config.yaml
num_hidden_layers: 9
hidden_size: 192
num_attention_heads: 6
num_key_value_heads: 6
head_dim: 32
intermediate_size: 768
vocab_size: 1024
hidden_act: "squared_relu"
norm: "rmsnorm"
norm_place: "pre"
norm_eps: 1e-05
positions: "rope"
rope_theta: 3360.0
rope_fraction: 1.0
qk_norm: true
attn_scale: 0.34
bias: "none"
tie_word_embeddings: false
parallel_block: false
extras: ["capped logits"]
init: "uniform"
init_std_qkv: 0.038
init_std_o: 0.0
init_std_up: 0.038
init_std_down: 0.0
optimizer: "muon"
learning_rate: 0.0105
lr_mult_o: 3.0
beta1: 0.95
lr_head: 0.00546
max_grad_norm: 0.5
warmup_steps: 0
schedule: "wsd"
decay_fraction: 0.572
decay_shape: "linear"
final_lr_fraction: 0.0
batch_tokens: 16384
max_seq_len: 256
doc_mask: true
train_tokens: 124500000
max_steps: 7599
dataset: "wikipedia_en"
MLP neurons of a small language model. Each row is named by its layer, matrix (down: output weights) and neuron, and shows model dimensions 48-175. Each number is 128 + 32 x the weight over its row's rms, rounded and kept within 0 to 255. Numbers have three digits each.
Before each neuron's rows, "fires before" lists the tokens most often just after its 100 highest values on Wikipedia text that the model never trained on.

fires before: ",", "ing", "\n", " ", "\n\n", " –"
L3.down140:143159093120138134136105105203124078125102156141159092130114139139153061090167116147115104120168150099049120115108130105109181128173130148130113098117109203139117080124076060138120173170146195069129143084195092136139119140138116206164121132115125080109124139149192101114114206136124076125143145172076128094067162161122092136168152156093104121148113128157097077111076188103181150133079

fires before: "ain", "end", "r", "in", "ect", "rib"
L5.down737:104159097128169131091108181134138101092161167167120151119146068131160129116180100131119170176136145138100151098154121120120093140124207158124162137091094122104106157097169086172156162171165137135133121117169097124130148081098145092147188177133094100078088132162146155111103126132171095156155063121155125223081147100158108102154154168070122152163099180161157099125176177087108055138158

fires before: "ord", "ent", "ess", "om"
L5.down501:118152085083125109164135149153088148162103170075096127160136150117173142184117117143101122146080147118120109121067181100136085171134149177101149155147121101145132077136157101116077105086110181162134149148177126110128113081096152140155175149108149149091056144165160143159092085134117117137095159092098128134174142099114076149151103203141103230131137194167065084142137107152152135139143

fires before: "ay", "}", "ter", "er", "es", "est"
L5.down725:176110159148114100116105134138200156127109120076065139126167166101110163089157173161107142125109107135105104152137098142133122119088146159088142135170116078100071105122144140120143103102148208136134165136082087165133108116131142147093145088168120100135101143128129060132154123079166140104164095083074143187110157117117150132108159158123107179147165107117096128149060160175144146145150

fires before: "f", "ut", "le", "'", "d", "ated"
L5.down762:188124154133083173137165153130118149113161133114173140082170112127102161096110128150133089116139129136103132166116090174149123085134126152141080103081165142138116236143098185154104117064083128056086171144189101081123096111135139178123124106209107163094201104091094093179071132131141138148092147117150136164158144152112146140075108114091109116116125069127150143071154091109090168123147

fires before: " in", " by", " to", " for", " as", " on"
L5.down444:164168089134115110110044139129159151115086121109158095119160157161140127121176109124100105193183182131146137112109155081112127117154081091121140142117103159174085101087112101130137127121144163114149131081212156144053097029127076145104129086128149167210131062150144130136102087117143139118120121093078156085102106156090126156177103168098149175104114176132173086128076081111037098107092

fires before: "p", "b", "m", "in", "ed", "ain"
L5.down21:082178108117104145151105120091157181107092115175092133152141071125141114114083138162108133138162109145230128106172127151159099119132058103098102069093115184182175151166077072124163110122141143127128180147100107150100190106146084220138128109090084081084116101130091106087177127161128151117101118127138123096124118115101109144110166209131141141093128126103101139197127170153114102080123

fires before: " in", " as", " with", " at"
L5.down468:144128147108162067159119166151166141176049144159144142141106055110137142096128145103106081163180151089114144078102101170109145160110097219108146120107127128133115176133128133165151079109150114094162115112194147112154153143122090056148138122104124175104102131112105107110092158157149138056166129156143146107162110127098135079114081127156110132115111150088113089150164156155145121177144

fires before: "p", "in", "e", "er"
L3.down174:097181106119208114090108053060092074123143150108116137152147096174098162129137095169123100149142103139196099190162085066155119139111167084134149167087173120110082113108102114116113097153076163129082139113130120139105115141147155135058061101055132180116103135149115141167103121113107128129078148134143123082153155073130130039120138163129119116134158147174167131120087035045098118170123